From a checkpoint of a small transformer trained on Wikipedia: vocabulary 3381, 8.99M parameters.
MLP neurons of a small language model. Each row is named by its layer, matrix (gate and up: input weights) and neuron, and shows model dimensions 48-143. Each number is 500 + 40 x the weight over its row's rms, rounded and kept within 0 to 999. Numbers have three digits each. A neuron's up and down rows have the sign that makes its largest values positive.
After each neuron's rows, "fires after" lists the tokens most often just before its 100 highest values on Wikipedia text that the model never trained on. A number after a token or word is its count.

L3.gate314:541506519506561441486489512442512486489553617545529541479524511455555434461472510497512469542457430495517559532496484577559475491418499470471497470559505388493534470548585539555586481431537438486556511476513484520547474473454543529462544482573445503490500533493490576515451482518502458418
L3.up314:547492494474538461501462527529465535550496519518566489501527486487566445563554513558507487406556510521464470478446529625525450462399488491511442492528458498509509489500536489477581485461519467472443461548500496485531537484444480528537524489495496545563478588493556515494448494475500470467
fires after: "′" 22, "fac" 11, "sett" 7, "comple" 7, "cent" 6

L2.gate455:461446473518479461490527548511512451444456511568517484488474484558412545532454457525515530505447498536441556527492502498473446513497493508385441487505591504448526482455517477521447582558523476460430496552464505463536527492479504512489479454530489524541536474468471474455538504498526542448
L2.up455:510481581515456530474520495510465539500453458516456583576456472505447535435507490527551456497569519516447479556459472527561477485516564531527500464476515574515493468514462427471514458513505477454506542475524512485508417519550481474528428450502488489502480406524495446419497499543477521532
fires after: "| " 72, "(" 9, ", " 5, "from " 4

L3.gate477:460511454556521539498452426500517455520464456456485491466419483560523497532526520542442510506487564513509452480496454482495490542539575457447496460443420434527482433516517504437392485505472485456498449474453491544566479508522485459571531426528546525505469515461548497501550521477464554516
L3.up477:521512423559496579509484415501483457557491429414504505431461517585526485554509501519543518502471517500459477444500466481482488531596593521434496448444453443515454503499532507463440453457517436476488402461500466516544492529497468528595475497471513550516493479479481453498512486450490527470
fires after: "Cr" 11, "b" 11, "P" 11, "fl" 9, "l" 8, "dr" 7

L3.gate337:488479437466524491463561501483489494462521548551532484467501472489479545521409581495542455442523473506519491523542495532518531540497559501439515511425537460517511460430495538480514544495516459608500482455485488486525437537499453444406519438517527496523526520500521540568477471531515459461
L3.up337:481506500427516504407514472470482458432515565522565476531457482512513550496446584512568558465543416538534470444563512505560523518539555511507497492350553451514476462431512505452491500504459503520509493422459476454539406470523495505472490462562526483534488520566549510501474498474479523468
fires after: "B" 41, "sq " 6, "b" 5, "as" 4, "h" 4

L2.gate202:510465557495595480493556432472426512515550517488434535490511516543479490487558530528470499515461541529443514478544512472468535534464553528464523510487583515477533439609478445495506495491455448563512497474475549495509488488558537491492537516548520531544480484441503474557463603512535483513
L2.up202:531372541480527468489532414544433458461500495510434533528503503532456533524533499541487453484536573519471493483557537492528462520487565518491543509512532563490474483575491480457448473506501488555515501535514508463515511543508489495495538500553511516520498465497504503556411557535580474534
fires after: "| " 40, "; " 15, "(" 9, "," 7

L3.gate300:499483433483454512531530540551488498486455473538495503486508437560523449479502489464508529468486561509580515522500504531461543517525525466462498469357599536482428429463557518533496471512500439548493492487483481554511520486491474448443499540520557522498453483491461502459469485502454461460
L3.up300:476549439520501533500520556544435525487487500451465447489516407570497577487486510453435475456535556561506530507554520457524583493535565444458548570416566513547493434478577475478539462477531503549459483537517476546485436492505519490427492513522520494436510518535587504484458468456487505555
fires after: "B" 49, "\n" 21, "b" 9, "| " 8

L2.gate503:513492516555440468492517462556509484502503512474515510503458460509531490546500543523562494565518487452525470576530528583465452517469614508512493514484492468449517490506543522499455515444540501434456489494528461563477492450466573482409562464473466546424447541373532496503497451542512495445
L2.up503:492557550592485470509435553528441485534464491466535425430376536525524512509548521509482526518526552423519485523584489528498472583502452460550538465460523535549508491460543540500515454439522486481526428565560526504509469461452507487476493443518529478461442489513431551538516529497557554498
fires after: "°" 27, "M" 8, "pri" 7, "ail" 6, "- " 5

L3.gate285:458555457482469513528515422522555506492493468494536510459456496505430468539544517483529516468468454487500510536503536490596448513547468492536516477486508508488556472510521466522525459552473485481485558535512482488446519446511498446558493407541489528534545450461420512459520525499441512520
L3.up285:473454528469479480509553439438491555564456531542456476473469517570489449512510510451508542492503461527504441532467442479561505494491435501480503447477460514486513538520472526532509430559519462541552486453483510510463497422448459516472509448515464516532524454559480539529503470616506512517
fires after: "United " 29, "(" 15, "of " 6, "a " 5, "un" 5, "inc" 4